Part of a small language model's weights.
Size: 6 heads of 64 (1 for keys and values), MLP 1536 GELU.
MLP neurons of a small language model. Each row is named by its layer, matrix (up: input weights; down: output weights) and neuron, and shows model dimensions 96-351. Each number is 128 + 32 x the weight over its row's rms, rounded and kept within 0 to 255. Numbers have three digits each.
After each neuron's rows, "fires on" lists the tokens most often at its 100 highest values on Wikipedia text that the model never trained on.

L3.up1221:105194152113109181098119121134149065122092136161173116145094081141142135155119068148065061143105060080133127143128118129163090192072133151121111166095081122119121150136128123140181114102124085132168153101143105107137179123151158138120161163143084121140171106115126153158082155189140118129169072086087104109155127131184111160143126095130186180072149153105070075170127186143133122140085159106089097070180207104130127092136107147098085076166143173078096144098201148103137093138141112093113125105088154130143161161151132168156230179121081110179142102171138099175099124103128170140097154100120099137179085058152148091026126105142162195130156095093139129112121103112127084099128121081164137148060096123110135124145187140097161142152124144080101107124115112097127120151129111
L3.down1221:096086130111125088078134112147112101195130112124071138109096107074146131142129169108090094102133121083162118225134063098111137135095163106179139155197142135144176145125111074125104086150109158113165198051193076117096122115170172129123140109161093105065180091148095094119069145144120131133096166146107113079136146175117146094167033123208157138135137141119142163138165145185123079096124133079084078157123188094128148112150108065154176141135141130095104106152136171144115078219125115132099117106124165134174092108109105180130099138142121125119142089167165074085129138154109145156122110173149082060082147105150143135103119115118093133132109139094141162161108143137170119105096103115089130153106155129093144054164141159119137119113242183143150148126120123147073154150140181
fires on: "al", "un", "ic", "et", "more "

L3.up67:139129121167109108070118105160179137138172138126086095081143106090031190129131124168144092156143099160162152207067168219096136104060126148163139011136178157156193174124073098125128139127141157106140156170119082164165117136070067127115108104113171160119128163111146124131095048153151103138155113110135131104136162206082091176100149109088130151112109081154131087152100094128155101137151132099094136122135175146113153116086115193105108162123147178129113136129071129130113156144110105175198098108141156129149240137163098109121097146132131159152125122110153153152109111152059094119103089129164124161128159132118187109112125080041096091052137119103062127128157140076165102134119088120128123116199097085107137142191112060123185160080160094167137124131160095109138086087116090
L3.down67:153133184113104180119124088116124142136168107161136131170114164133149125152161173091101178118104126115112084063063111097063133157130104100091122124132080091094092085151181129121150102109119181132106116148113131071125128114142206091138164140145189158115108105161157124119110154113159118077099149101171135143125158086202105113102123151118110125135205114111180125156103131114147114107126075155144161116174125069129110204193138127172140094131103076118088133129135128131094102186141137092081115146140093129137120090155136163112110162158169139142127068072094072131066148107188110123102172175136147067136135159182032071116148112156118123129118102153124160145188136135141134116153097131152160139112132169142153170136127117140132180183132131117151136108138153133120137114142075
fires on: "as ", "be ", ", ", "by "

L3.up490:207052106137143170188104107121123113098173158083154080133107093068131132100118133140121104131106158099112149195147134081173146141110205153138119073130199125138135104109081144122122076175105100146112114154121107166111134123127170098212125164090114168127061203157118142153141099083179127158109044152126151094110111136141108158142155118098163207096073125143114110186097137091098113109135067100118121150141121177158096085102141192165133101131144117080130055086209079157149156068198117117108157144078103191153139202090142115124110108133080183177168107123114163140127126150143137138165135125148152110100127149183154158120134112133116130127132078176080155177144132146122113186138133154161079081118114229151062093128150140132137099125137116103153150137104100154146137143086088
L3.down490:074125097142113181118141125134086131113084088111132156080086190084145102132109130129119114143149092185107147112133071102128120140168151133155141092220074218067122142108127143113132149151136164099096159125123159085183140116093103143091133206132134117167123132167157087111130098133136115124087121109186077136135130185158170140090110150152084100140095172155126088154152122146114085129158119200138176115061159146104124135176095200114158135124132159102123134166071160060088175099124119072109123123095146126146131106115130072167100146157149134130158225119196174150143111160063141121159077153129097114136102169139076114097118141154148124082117176116154180112102129160143161083143140075147135192147141143104095113171145113083138109088120111109117098149119109164105125095131079
fires on: "ing ", "z", "um", "bu", "b"

L3.up387:119122128126120174097096140145123084113129111199079109125144143139139105129078114129157168158121068107112172092043080130140112086124107097152077133189147166150045155181125136118108143139147121147151175144131126107155154123137051134107148141126133191163090116168081120126120169072152168161126173073175172121155094142118165160131134122110134102069104131115106070068135152058216145120091125137116073084127191127088075093110148135142091091126124099127180155142162177073110125120171129192111111108109164097170132129124059117143098153169175115203133134155151155172083099110174106120111144174058065122161084145090167106124039051149134112130120120119113076063129111173134135187154102142089131165188170160072103146027078169152085132134050102140125145120156085082142163098130154
L3.down387:095086098118102119156158122129156049158117095098137116109118133078125113140110123133127038140103143133096098062132100176098130162091134176209164149160098129125094160051106119166152154158128108131130157128136187115129061116117150131130120098146160130114134110092104136081159082165142160116150090126106142140121181118146116184106116054090141082118146116114139130146085168198091098119142179103084076082160099113138138122125156119112102168136120177101067149225101091109176106147100064073152146132149076112160143120166109119145147051149111088148139142127109138164100149139088127163111087140154180145217153182170169174131163152116115120174136125168110181163141141156061142101078123123167107133109109105095115196095139092118112056140145118169102113140150149157127142148094140
fires on: "en", "am", "end", "us", "y"

L3.up1276:086137114138139192107112076174166153163136142154128151166184127014148177123100135145071125168131076101087107149146131149145153132095159090058110164087171126187065083137136176166118182117105081120152148125105091118126122152117125141131184140130119121152123103082054108143135115206132109157133166112096122098124134158130208128128102095120178106105118121165092075128128127120184124123147170093161141048136100124168086114060173119134154120130149100128074148131100163124111168098114116155085103085101148180178123182200112139156099180089164155150065137127135121151077139112077172147081150125129138157111136088134102105112125122125159161162153153106141138146119121118142080141135097127079102131175133130153130133097102174107109162111157146187129134133137075104131155123197121
L3.down1276:158144071124110131086151159129142136142089098101098139162090117163170127094192183153113107171118119113156113132115149116104139119087085119136137146164135097182174083153088106116171121168134141092201106173092064109081118120099192118118105088144201160121110149165122127214121143070180094099228121103154127126145118142138127114132104117110094172088153171141145083113131125177105142164106136182158136177081141113177155173124116106179161155119161138070120141183095170129177187167141112100128100155147104051123143141091130158069117168114128132122150123135187105136124124103107133195111109137134116112042109141140148161132156138142137156131087111080166069137075124072128081080155135108152120079104128104126114093150066109100095106164095128125126149219133111110090100108121072
fires on: "et", "ot", "al", "BA ", "at", "int"

L3.up143:170160163110143157150164100118196161052109152141113158143214153058170152097143112112117155140195111153105148114146143068179107153076142106137109102136220149123196114137115131087137090158143135100174164176129099150136124109093161093223116180129135090131128141152115092080099109117120125090129095194097130162179090152149191092131151170125111158112146094066116127135100149106139180114128113145057119072126092065111136119066152132135126127169084145138110166129151130140052199127117149142091150112095176193088167123153157094111080144137161155182104141097121146068141124143111115118170115123148192074153114140149121115078158130158159142135136082132189168127103182127128161169113117134178137156126116132140066122176117150132209099159185126131135146145209106167138129142026114
L3.down143:158113089161133097140123144115070103077121121133147110099101080107139195095110146155123196115143117083104162081132129182103090161117138183107148145123097117118100142142187131160121159084093064123177093099132121106151178179157073144033187122088133141136167173079146161144134157112109134142116139128112134157112102127152115153167139139142170147153116089129107126102047158078163164152063138093131167139099139153116135145220106177176177086155129150108163138054124100160122149119128163082185124174131186133154110140073139195100141102009093097124187110134095085099095126173143154112100077128141175155088130145091157133150141075113151133163119124155107130134154072084139132135173118108082105141111148131136180125169186114161090128113101092143108135107125092140128151095103083
fires on: "h", "en", "ath", "c", "gh"

L3.up351:108151102131216088138116099117078157105144149145162138137150093083105109137147108139136096111123129076133143121129096098145125134085099101123104155108148099176076145082081093112153166182066148114134145180062122140101203163115136067123160113132098143176100161141154168130129109160104135108091082113112145089151148140201179129150100104074172066109109081095160100134086118181171093193136158103053132121102118149116134149069122166112084091153117159116131174100151146143070143149202135149159080170150088150150179107083067148074136232192166113189125066163091151149122129150082143167138127124116164142157116078135097177108136095126128110183134093121133106095150147094149123198161112134169111137171157133104132159127140186098171120099127098074112191115100145144087133093073150
L3.down351:133066151076186124122177135120146127166098160207141215058129083163151178159171109145094130141090103099102162127113123134078141123071096126127129098155213117108161102132157124133163111157118107145127109126092088063094151142149124075141151159138181110112114154106121129133119085193107108080075119126129120091143136123112184111110078120107117207114129090139130138176113102156167122127128084095114167112120101136155149142144130182154119115131139186143107131108122114087085135133124111082074127152162136168125181134083120134119185162163120141203115162178112091202071124071138111132134102189079085129099115123166116162106076128123191127129189095071144135076152116100162160113142108094144175118140109162108098073124136174104138205151153108166124104099068103112075060111109128
fires on: "g", "s", "op", "w", "k"

L3.up1446:106118065147160123100106153087145122117206174182050193127122177115132129150118136082150097111109142114087165097130118165103110149177154121088118089146170103114184150158062151091091094157128179109182099158063063114083143141061122135095075150087097153115158176113073083117127172143073134093109115128140148151128118090158169114102097125143118125096148104140102115109091147178151105157133113092145108105072110144076092166116121116103043153104115120148163166081112076113151186132163164128142132091144132117169106132102111137145167111078184070111157150169094196164130193142100159155069115175102174124127104119105068216110145113066136105118163103141142067091159125073127103133145133103111099129157150146118165143108156119099158148148105105111186167157104165106133066089168118
L3.down1446:087086124100083170129115119142068082107112123149100128124108089130066182132143153168104153082104132159117114149147130114140148099112125106155145146137151131151115146102094155111149169113103122138092101107141148156145151116148202081143162158089194110170173169206215152219150140107116084165101065123140133155140099155121135126163145173149090113184153112165112115109111148183118130148090123103144085117077180126132129123082171151079149154139054174147059090167190103121120106148169088136079088116140116084142159160088159139147087133116139130145068086105148076133132077152112141125138151105116159199132113168085164109149136088166199112127147078127145090122078172154118117168118053103092084161129144091144144135120151159191140072134147140146101034098157110067130111098181154
fires on: "'", "g", "p", "m", "op", "man"

L3.up594:130223135116136215140100145137151141110163085121119160166141071084090131125102144082124103160120122085075080195115107097140112127129116152147177142061117117141128099099081082147126105166146103129143096174110116193105161163127154117151105127172139124108148156140107136148098083153137085129078122147112113109152097158218136151108099145095128127128098104190140127127107136165139096116080154118159170130106140169190105131195176175169106095099126140100165161132114112139094153159090104139147137054137094140113126161110163083103107162112130121145180149109179098166177092142144116161168152128073068130148109151178140138118130159080135155123181152068186099114079051141147075132146113077154137141160169127132132088163139146173214079111047104128100172124119130101109119063212175
L3.down594:124115127160115085150191160158104088126106173121183128085127097058174139143164088140102144151100174143119154108147112195125101082127149128132152140097129054151129215103097131133158163116136177127234133100163143076132074126207085123158067142124113117147121150105077129147072131174136169128109149084167136159138157130065095137122139097128126009170078111097113179135120144105113111085115141101129133124093157136090119105143100133064113159164121158188090106116091104162104102133143153130103086106165159099133149113122130138115196124150104118134113120078119129154115138112137187157213157121105124151137110176067104123147165091167131125112111190175055133130156142125107114110108068091111086094147053123108134153115117122078137125122132161102140150130180157093140096159059128
fires on: "-", "J", "j", "v", "ak"

L3.up1016:091094152125156170125064135103124166079144126161120165126162101090130139116147130128075115149144090123119117131071126179150100140076108150026058142152145161184121156131109133125047138162123154134156094097113139138135204104131110110117152110127138095120131112109092152197114155182143118148157103118133113090172151122129165140115187145152158111085147137136066109149137118055167131136193131106108109099143095145132135115105146085156117169141167086109168104078176141124135145104146082129084161152106186130188167116158124112105129150146137129134159206146150178129163123128106092166127103182113113129130121183119181154056142143193139112175141151087103121151075128129173118107172161071158136133115129158053157132073100178118142114130134105169142124111160082104054154122095135
L3.down1016:180131061116119145160189093123101079127152144134163129140118107077078084200187139115157120089115203123161123075151182187126187166190166139133134132119135088135064091161133123126119103126131182188134094135112189111135132123156121091107106118156151085122116116207127141092150103166100170160155142169129096153108179143064096126126056129172070149110167118131137137071133155096085082049075079173166126131123134124109162150168110110054150091139086140126114111135166115129166124130153098097170085114115132145149078094151071114140121069152126202079153110177124104148082170058149135193146155120145153134126143148145168141134144104096157139203095083136119172089159106121137128157133081112184148084124087149195093132131109119138147127098169104086096119128164134097164074107116129
fires on: "i", "ed", "d", "us", "pr", "st"

L3.up1046:130097138134100174133108156210143082130129091132134121161129163113138163137121158096112114117120169132141149095138126158073097173112070173158102119110218161131131141112141142138118107161109170140095135131116057168159100158106099079163095140076174126099142121140138148146155114115135098150063127110171154110186061156084113131094128151067131055092151116105099116152151149117152127119150090128097098150143140087111111060170162177127145088128092117153140105141068112122109149110126138199188042138116139140105175066146173129140201153132130109154081092235170090127148085148125122125102109159104103102126133146126113081135127119143132095159114145135090103156129118137102108170137090115177109169137091148090098063062105134139114105118079095121152206175156097113121042114135134
L3.down1046:136122139155171090108060151100113071122086182123136125168088164127167106144148150152059126107128100176153045183103147103137119098168148117128107117169141102098119142153122139127131119102133087122113176148124104106122105078084155098124093133125146103114148141159122135117187154061155118122134159138131140125179098102169073088213093129161129189116136150161119082077125075167099184210029128134195127110088182135130109166123142112106169111079094114096112131195162081166151135030093027144091163136166160063143095152056191106124092140117089067109148135120115176109172134139118125110088064165110196155089117089134085120115127086145146160119169075138175108138153135170097160123124108162105134122115105150152094169137135109140127120085135095126063084146110107108202133111203166
fires on: "um", "us", "o", "am"

L3.up1065:158204106063142152165082163158130148161104102133162105163106060145126169106111133141109082112245065142130188130187057151147050139103114129126151125120173068156171148090120110123128132155128130129090114124109122077107171092132097123114181091124132128090099137103083135080158117163069142095137118129115189104125146151138150120102057167151146150073173076157092124133147100153090063114145079122094115134184146168169138128168142203136127095146144171108159126104133152081097108200144124132178145070146133188134122130149046089113129167177169155140125115130144133099143109144128178136127088126134144086137166129076181078032119104123091141137158089131131089172157098095122158156092076092115121191126098093049137148101132147129186119154140115118131162167167129112069155141121109
L3.down1065:147167178190110140102086119163147122136098152116131137097133110126097143132105165158083094162129134139143113140121082132143161156119186121109125111181155138165118205081159126102123127074100093121124143110121161096120112122143142067171104116090070133113120102095122124147112131124140110141076180091115174149138127085160186133114146103152089086177154163145107193186147160077091166134098132088129074142133117146138097160129073135155139098090105121185079168113167170108114124119143163122130098122152110144146110140133129147204132119103090085098145122152134080116127150102043154137096129137168136124156151159158137113090124105138156125152166184146077147102105116201116062169092139173130133128161168135183114094083140090188123141101182118103107080133126147092094093135181190
fires on: "of ", "ob", "iv", "us"

L3.up1494:108142093130142109114069129083206137105123084113124113097143104164109188099163084132140110174129120017147155152121099196094109097108065105139104171048089113130107125023157104136108108130155140145114145144156114093093140133083107088155152085151090138114076114100152154144141137157071126136152075105127174065112134147155086111123163138079121115110130107122091088168148125096133170059145141131171102145147084133114124094213097126170086192114089158117113124096110196160076170096133127105183119127160110086175166138101130064112159133198190082121133142122070078110140155163174144154124093093125136169131119069162116163111163116162152181109146096029135096146162058144178117136171051112140157153142167168056128131155128089129172140132102133122143108119168115107116130138092103
L3.down1494:225146118068113179165143109143090114091155113109095161094099134154075113143063124097022098110161177154145150105120150078074122178174144136128117110192095088068156118173107127120126109131132122117134099099108168180149142139114172192131091130096114123110162078088114089098127173118114195073069142158109131151099112139108134128158179132156135147112140162176194103139164137192143150102108131139093143117155146209105072157089139172107155100203103111193163117162135035115098138128146089126102151163087100134152160095152075106086064153143156132130093125095123180103144119139139204124128109135129094104117105128109139095096108115093092124160102142164143130084095104119137159151115116155058182127135152138147124124136130108175105124153116155135105149152106118167107120116110144
fires on: "well ", "of ", "ir", "y", "you ", "r"

L3.up1418:181173112115122158073118117120189138079153128115118214107126124087111142133126121100120089139190107120121129128140095109103143095142111125162146092176074105142132150141105088120139143127099143129123134172095139094119114140121168138180096150142103088121115144116120074193165087102127146146105138108093164100137077140155160176072115172101104131091115137135133145090180134165182118075133105101105110160102125142103122076088157195111088173168090145147115121126160150113092142112134133178158114095134126074154109122141087170122166202177126153226138085102139166078116152077098157161132129090062124148146049146077111118137112119152098137107120098131112091195132118138112122182166136131180128180143172188102120150117117101109175085168146181132148126132135119159118121096119113
L3.down1418:127154112126148119149129112100103127161121144071104125127125145151113111140127165120097126077159190130214140108088144101118136120165157176120182157144079153092135125127113141109158116150113121146078088119102140119158125158086152091151143096070202143121127071145152127148113127139156177161131157116080128085091140166140167134185079084127095199082105113119128116117112075205111146180102135152179154106147131167129073148129108119096149154146105092152134099175090087110085081070226148109199143083117120076132114073131139136129098143107099115099149173120130127133149118075070128076131112069157132174095125076106164103140112102135081156112102089147162133107137105149146097137111154137134135168056117118169097172131076083115104098159106148193116144172122142148117042144147150
fires on: "of ", "ac", "id", "Met"

L3.up972:127147107136112148110066112112252106094165199150134197140158181123124131074134130106120075182140126100063118092152093092127109137101109083140109158164125127110156165097124149092147154115114038133146154197087149158208101167109143070101098110103152134109073135130141087105091167108097161164090109187111140124135165199182207179125128157108137124122112115090097164121127171097105116142114122087160127144104115181158127112105170186144155129152145123110109109148189143167083215136127118171168133109170111107140104149183155073134149157108132110164131192120104142100110116162131131103135113128076177121122133113152104133084093189145143163088186215107116086128127079153161143172146099119194103110148170129089157112129191145092205154079153077183136161162113133137147135116061101
L3.down972:090083156157144166095159104118124110119064132125139042062073148126168139139104144158133167145112082133053137156149087158093178112144094133148066154120141171140112150167103132154114118158087136118132086104153114049156100117158082063099121114200087094150159149165134114110176075132156129119149112149071141097176128176064107078174142123162174121125169105146109185170116164100167144106156113176078153134133152131103112162117107158116123120135101200171097167109073097175151040216094067163107191107107111165098135141169169168179120084120140143124065136125143088135103121077162153179132081123212155119087112120085116156110077101106151175151107127127128117136137113089116124167122126097155064136155130063116139205149155097107138129151114133097068126114132105086161103114127107
fires on: "to ", "en", "l ", "l", "of ", "r"

L3.up502:145136130151119177149083114106111158155202134118135202153137082085097127137134138138101148100168044149144149154124148151137123127126078075104104137111119127155107121134115113111082131160083163156126140182116134110186051074094083111136180099087157131086105166179124107153153111168101161087096078179098187128141154177140159188097072161103095123166166076136110098168106133169116114134146165136075148123118129114100123123094173150182115184146102123123115076144112129159092092145142133160111122141083138081145167122168074063152144133098155181121158147120127117133138161162110140153104100091137044098096129120130106211137083130063115173127150139148127147155169142088098112103107106150145138149150151141102135117116152119141130096147158080139192120147142130155149052111110185
L3.down502:105078155108142148148081082113099191141146124101193161131119144119131116125070106123147115174130120145120119127117052129112124154058139099154124088111182065172152102205124099155124082137068087139116173098097088136153165114199140139115075103138136183151103162106148121073119174110187167137162123149185158116129166115190093203124145128129174155142102146138101091132105146170134133074154150136131145156104139084171123131112160138117147097144101154156132110115202121177180064092093137155155087107117151149136051115108140100102148144112150121092123129048077141127163142111155174185082137129115168104171099084137104187089099212178141093094098105072171168145085054142062147135181160104148108125150109113114126112126088107093156128066107087158131142112129101167127166166097111
fires on: "1", "y", "by ", "over", "am", "ver "

L3.up917:133108129050145156155142138145138079159080114107178105145112130087119101101130151187131117108083080112148140113097105095161093120149149090159142088164154083123114140079139104111124137209155152117113090101089107154089111106122138114129166123121183036136137151171091156170072112149128158158116073141144147106111108105095104124157146085160152181084079142153116164117120151114167129152112177104164118104124170081151140130097139155107113106121127128108146124092173145173106153146150107150117078101143130176184111122104059126090111165163106142113110123188132146210125114164115181145126151171125220175158125150113116152144097102068158123136144183181135089146193071121137127161124137156142144138171142164161154141148110209160033101174128118157122140090116128096124146159062100
L3.down917:079162132192116162140104187092133074178081141167076152115117149197111118112182123108102187131147119158169112136166138146125111128149128115134108159130110115132126113179143137161167142154101082181168131157145158086136123170153112147140080102175121120156069123193154091107135123106182133144149102133076117105165158175163113142129195158159116045083127104130096086186166041126112086101115110104097116148099155130117099137119107115110131121166116178136135065106122164132123139155105142145128136148060097109133193106102164156140168068056166139161192113121122150104137134126189099103116120117133113141073156114125120124133195079099121118112079136146153138128104087134123178132157115117087166101128143174167129103134074136064132118038156139116098127138145052108123108140106141
fires on: "s", "l", "ens", "int", "L", "an"

L3.up1049:167133121128142131103128199131166112105128150155128164121136116113100094176111107187071110113195140057135159126093128129184129105128158174106116111018099114128157127118131125055135095163148169167180071144095138080124145114109170123129097143042136139154106118121118109156116162088128150173134146156166131128146108154147126152018115150115113138119069153088142141118122126133135103181078162140087138158158150086186053151095085130135080181177071142143128126152121142149109133113147051138149118109187120104113143153088174159097159150121126057177150140148123147117166136147180110125105179127142154120152132144111149132081077129140108156124142148137173153137132107149133079174122109032108069106063105180126138162167213163080167075152110159110099134093166103115103083108177108
L3.down1049:113139100168099114207132147161105109114142157144133133093100125156137143083093088170095136051091051099155107118094158120078197031148154121139115167138109204148100105166110115105108087166135159127126107118132061124110084096127149088116144094085098103106123127081235137092154122130150135161200135140110137155112149085072152094088100158066112123112107126138056059097117138162200156145124135124082111138111129113143144116105144119171187174132135138130062177139130162079150115175186149162125154184118106123158165171160165107161148086086148078114105119142147148108070096161142092097101169145151086127095175086127119141102159091145118123164108155127118138189120139165127143112128131136165154165182163171090105129118175060161082121096106152166136079085166078126104101141102185
fires on: "$", "ah", "car", "ik", "p"

L3.up1456:199169131104127155153129106187097217117208150160152183151133125099132156121144112165138194137164110139131152116071060125120089110067141156110163102089143139181150167128148172084150140170149163114152136092142135119123088071068080112128120099134088127102122084181117121087180160152092072103147103149147130080118141113139133078154173107114147136102115116137120102194157160128110074118120191100157171085140133138120150131164154131174131106076210123103110106139120162171144140114094122114105061146123154110121156126160087105087091143124132166129154029199136144124110114141052117105175151065132189111168131120100160139138108143116103107144068124128103128083114118080139095132159103152147122146167144096070130110102173090124161126131128134120140167058092134137136099133087140
L3.down1456:143153162114129135069133091136174158091120077158091097140190100170128088109127115118096055162094101085144096099106126122141159106109092166129134116182113123103116122144154132123081087124133160133150136155104116116163074138180127110024149130110098104115142141122064086128118118186136133142202178134142148064041095106124106153103097102158143134142155091092086098158118119146130107132144095175115143140214184026117146107073148162137092117128159112095064139122097084094143098157143172071114148120103119134082217082105160136146113094170169117135159142122152151106108079130180089102037154115176191149090133184150116109099158112137144123085139118123172099120124110171180149142121114117207131175110122127147109106159166169121126144156117099078111180144080123135091218105162075
fires on: ", ", "-", "by ", "ly ", "of ", "aps "

L3.up184:134071148130170134114108061123190148068143134113125133127139079090067212129118133096131104158175128127158077180105151169099129139122154121142139162177128123097152114135117115072127137152140094162124107142135124147165079149140118090124169118110119088115161111123097164175121112124148120097206081148088140060125076172107174154046139136152139142082134072176074082171106107130099122093121083121094098129144093109123046140111122154140173091107211128157110127102145083126138122171148166164154135129144170142170160132162064106146111153149112104186150130175126128114154142110112150091118091095159088151088119128117142163109097115067182157154159105145200105096155133125143111149177088075125196103137045106152163153075142129128150125038092052133121161075187138160075129126130158
L3.down184:139108092149136095191091108101157150139094155134102151086085087122168102108164057118101155113052138178070146131133137081122148099128089155142161131105120144203144128168117117173117109174127082126102103079138122115084091213110125156138104110129120094096121145163129089076142119117079183151090172124155134131113157075098090146151152108128187120114125181157129162108125116155170121101157110195130101099217139134128157154122093111157139113084087111098147126156093078143100197158156136141135124117086089125092125067136149068101148118131136068143132109141171163175049172133144095137106127105152088099133155147156147109120162104132148110180117098101139152190096105128055160143176144161137115090092141128142143145150140176131154129155127067135188081151186108171079124070148174
fires on: "was ", "ar", "w", "l", "at"

L3.up22:100120134150146163156155113154122104094168131131110133136183134104159158107122113094085180174150052106067150105132153160141128190062066155124105100122167137103139092116109164142105129141077129163132104124080151112175160171149129137135139114111142121131071123104074118140160130122122126167069106185211105145144093127163196161039119091090081126142103121062133085094138150098144098121157121096125093100124058140133157134114152123127066103138102152146149093112142071117096175191159078157142128141164186081121123127141168087168197127111100176191153203100108176138132119155121169175119156100160154140095033142125138138072160130154139116170176168146052108150103162084159152187085108116084108097190111098119162105123136109116087075135117050161089125138175057135088109163113118
L3.down22:117124173140136148161151149213053084121079109155064117121113139150156121143149116125062119121180156115128120138138138109107150155068111132101114160169144130113114147129109101159194096138149056091134159105131131124139145149131140104072139121141113139109155181129123113121097154038118133146112143087100133120173101123130043173163094154158160142081141128145159086145127096118159151037048130126130164083112155135144182178178065140121094101095160165104134096111061152130160176122149112137129078149062107157223143135172134131091141112088166143105152090125126110103145131086127184111096133116140132101133084120157097151139065107157087125114117130118168136160150143154148125096160115071197152152086180129152109104152146155141088088087142142120107145181130167115096149116130161
fires on: "r", "d", "ath", "m", "en"

L3.up151:172104094148136203138083129131078154114164162154120114153087167149097111124179141124075182093128083152144143179130130064089172169131150109041144086100092096118132174115068167134124159131072097113140129135103132114208207090141096144141135111138176063159136133140138118159139120102143133100154128118100146142184154144126148111114108121145111145141156168120084116160152103153129114077109105084136150089113081050177093110138157161125119165119114172153115177170059138090058122159133101134119147135106122159160138114206065208092139096154088106191130132160174167109113102151087156207093141143140125124130140106085165100127090144198101157106118078039094117111179129152139106144148067121115131155140126167132051133137130140132118102093114140161152092110093107162151112094061126
L3.down151:118132140108151088155153104176093128134138113085146139144161117044095136136147148106099136150141148114158114147116185169125172106141107101083111135107124095163130087111169134156126147095199205185119122156192121113071113129161204113103142148124107200081081129136093150136091114115149074116146131101117180122090172148171150060162142092080123148148174111129146117109126087129059108112111093151152097132150148097102034151083157108173134098106124116126155155110209111146133035174139184121116106094105100132122118210132131130134172148187203112151176102102168171103147138143104129129129116087154092097150168096153110068109154058150185097139143104111151116161064114098082190147126129115082173112144100168127126074099152156111099148139149073137136164160146104060125164163158100
fires on: ", ", "\n", "that ", "claim", ": ", "son"

L3.up566:182149095129168124107079162143134185115133112140114155175111102116078166165121130116155129155120153163150129082177083127143126176093127107097106112146226120164117153112176154152130159119101165100165119198098154171112152100102137090181093078130137154107078196164100125134104149131050135120094120087145122096065094056139162164131119136078136108088107121109140070122111129125114129132095168105091127131127090176077091136152167136095112099137098137127173149104148148174062100110181145121096119127166130082184122141137118105111116142186180063098152129135195087139118194176130142177159072103131091151199133160133082142069113118149151140161182141104146033084111141149164097104180163103159156142150091127080143140178108142121136151120132121123143127096221171140100158152144108
L3.down566:081124115145165150133132167114064144088115104159142075109108177038172136143167098146108098102109132074130135102069130175096126083173194075095082104132132097131092144135081117078159175102131130127083129113201114119168069137174104132118153131087178092119096084139092128111143119142131067090122146144149097179120148148121116135083158147061119136217139140113085184124111112111193143141073080172156070140103109056121162105170182081165093169154139135095175147112121109114164077166065117129072156149136109126086158148121171197108112143133067164152141158176143116177108172149138116135106165118121098122167102165158099239156157128141195152116088099139142152136180088083085104069136133134108127133119113146177133095092132130115128153112109114074136127179113088202125071100073151
fires on: "of ", "-", "g", "on", "v", "on "

L3.up1264:098144088169096140128105091188127122206150161175117213116150111068154163126122110096117117182126000143123125177074163158159139126137112114080118127106139091106158061134119154133119123150106146136127106186132098152161109075061145096102170121128174109179092149137134037145196078112143138112087122104088105143171119148222169121096111100099091045106083123149147111143153142123140120119132106119082150124092133156159132140134132115134129130141131130130083126181127153106066100134113138104142066118123150073118095168147084142132162075146142127123123129147113156140109145149149149133118100110135123177104154174129087139153136093110128129081113103143154024099184153096151113111154115095126141100166155135144137110112108123106153118105124127167140100139100133158114107099175170
L3.down1264:125088161128108154124118165118130157090068089135099104143080151149122113108146166148157143131093093131070173070152127188063105172109062125135095103106132113135104192114065217131109096140081173112075139156123137133205171109151150145130136107124107121150117159124153166186149160095078143100139130136123180185097102126085091138140137153083126105098138109111151138160129132137142122162150075109102155117135144085143051153084056126170137152165153175142102163100107096133134126118120090130108077151107128169128102102193168125080147129173138148206104000147104141078121079164111127143172124102162095092146130188101111115099124093108105102152147153074121144121117133169116144174151093140116108146098143120129107125207140114117133112144098150154153187103093126152155144166099097
fires on: "e", "is", "al", "and", "et", "ier"

L3.up1287:125129078104128146138129151155166104093153147126152127126129125109096173148132095163150138187149101157124142114099114126111108130146112111087163070098133097167091129132104155101108120144121169118167180145108049118183090123093110138118150134077108157094170140134144094193116162124152108125111100139116133150120102177079114200077117096116156076145136138126095108135158140097127118117108143113074115124105097106137131105193160231128112131110124177162081174169128094098101122100150170176084060189106130106139124135089112133139234148187150089131093144120163176162137143151089117149088084084143091114175132091139163114125109097178132135162104126116147077085136141075062124163154079143171156144152103134092125124129182157159131129053149091139127204061146105153169126072140088
L3.down1287:113135135198137128123130091163083178149148137110165163117101146168124090137157127182203171073139126139133167122153137149113118105112095078171080169153063144120209161131157120177101112100091139099136124081125199104138145141177101138132147079109144207104136143151145136098107159138091140135196157105146128147160164143162108102116123156137123155134158107132075148131122114182149118136179094161137166145115077062127112177090117110096137136162115127148127135140140193114038098115079132158084173129135134128117187069167141097122064149168122103089136126101123111120147177156128076089142085147101117120107082124133103163129152197210066069137114139157070138137145085195029148112103111152144116084073128039156135133127128131173110053142142155094122144160147122163157121108083172
fires on: "(", "a ", "as ", "by ", "; ", " "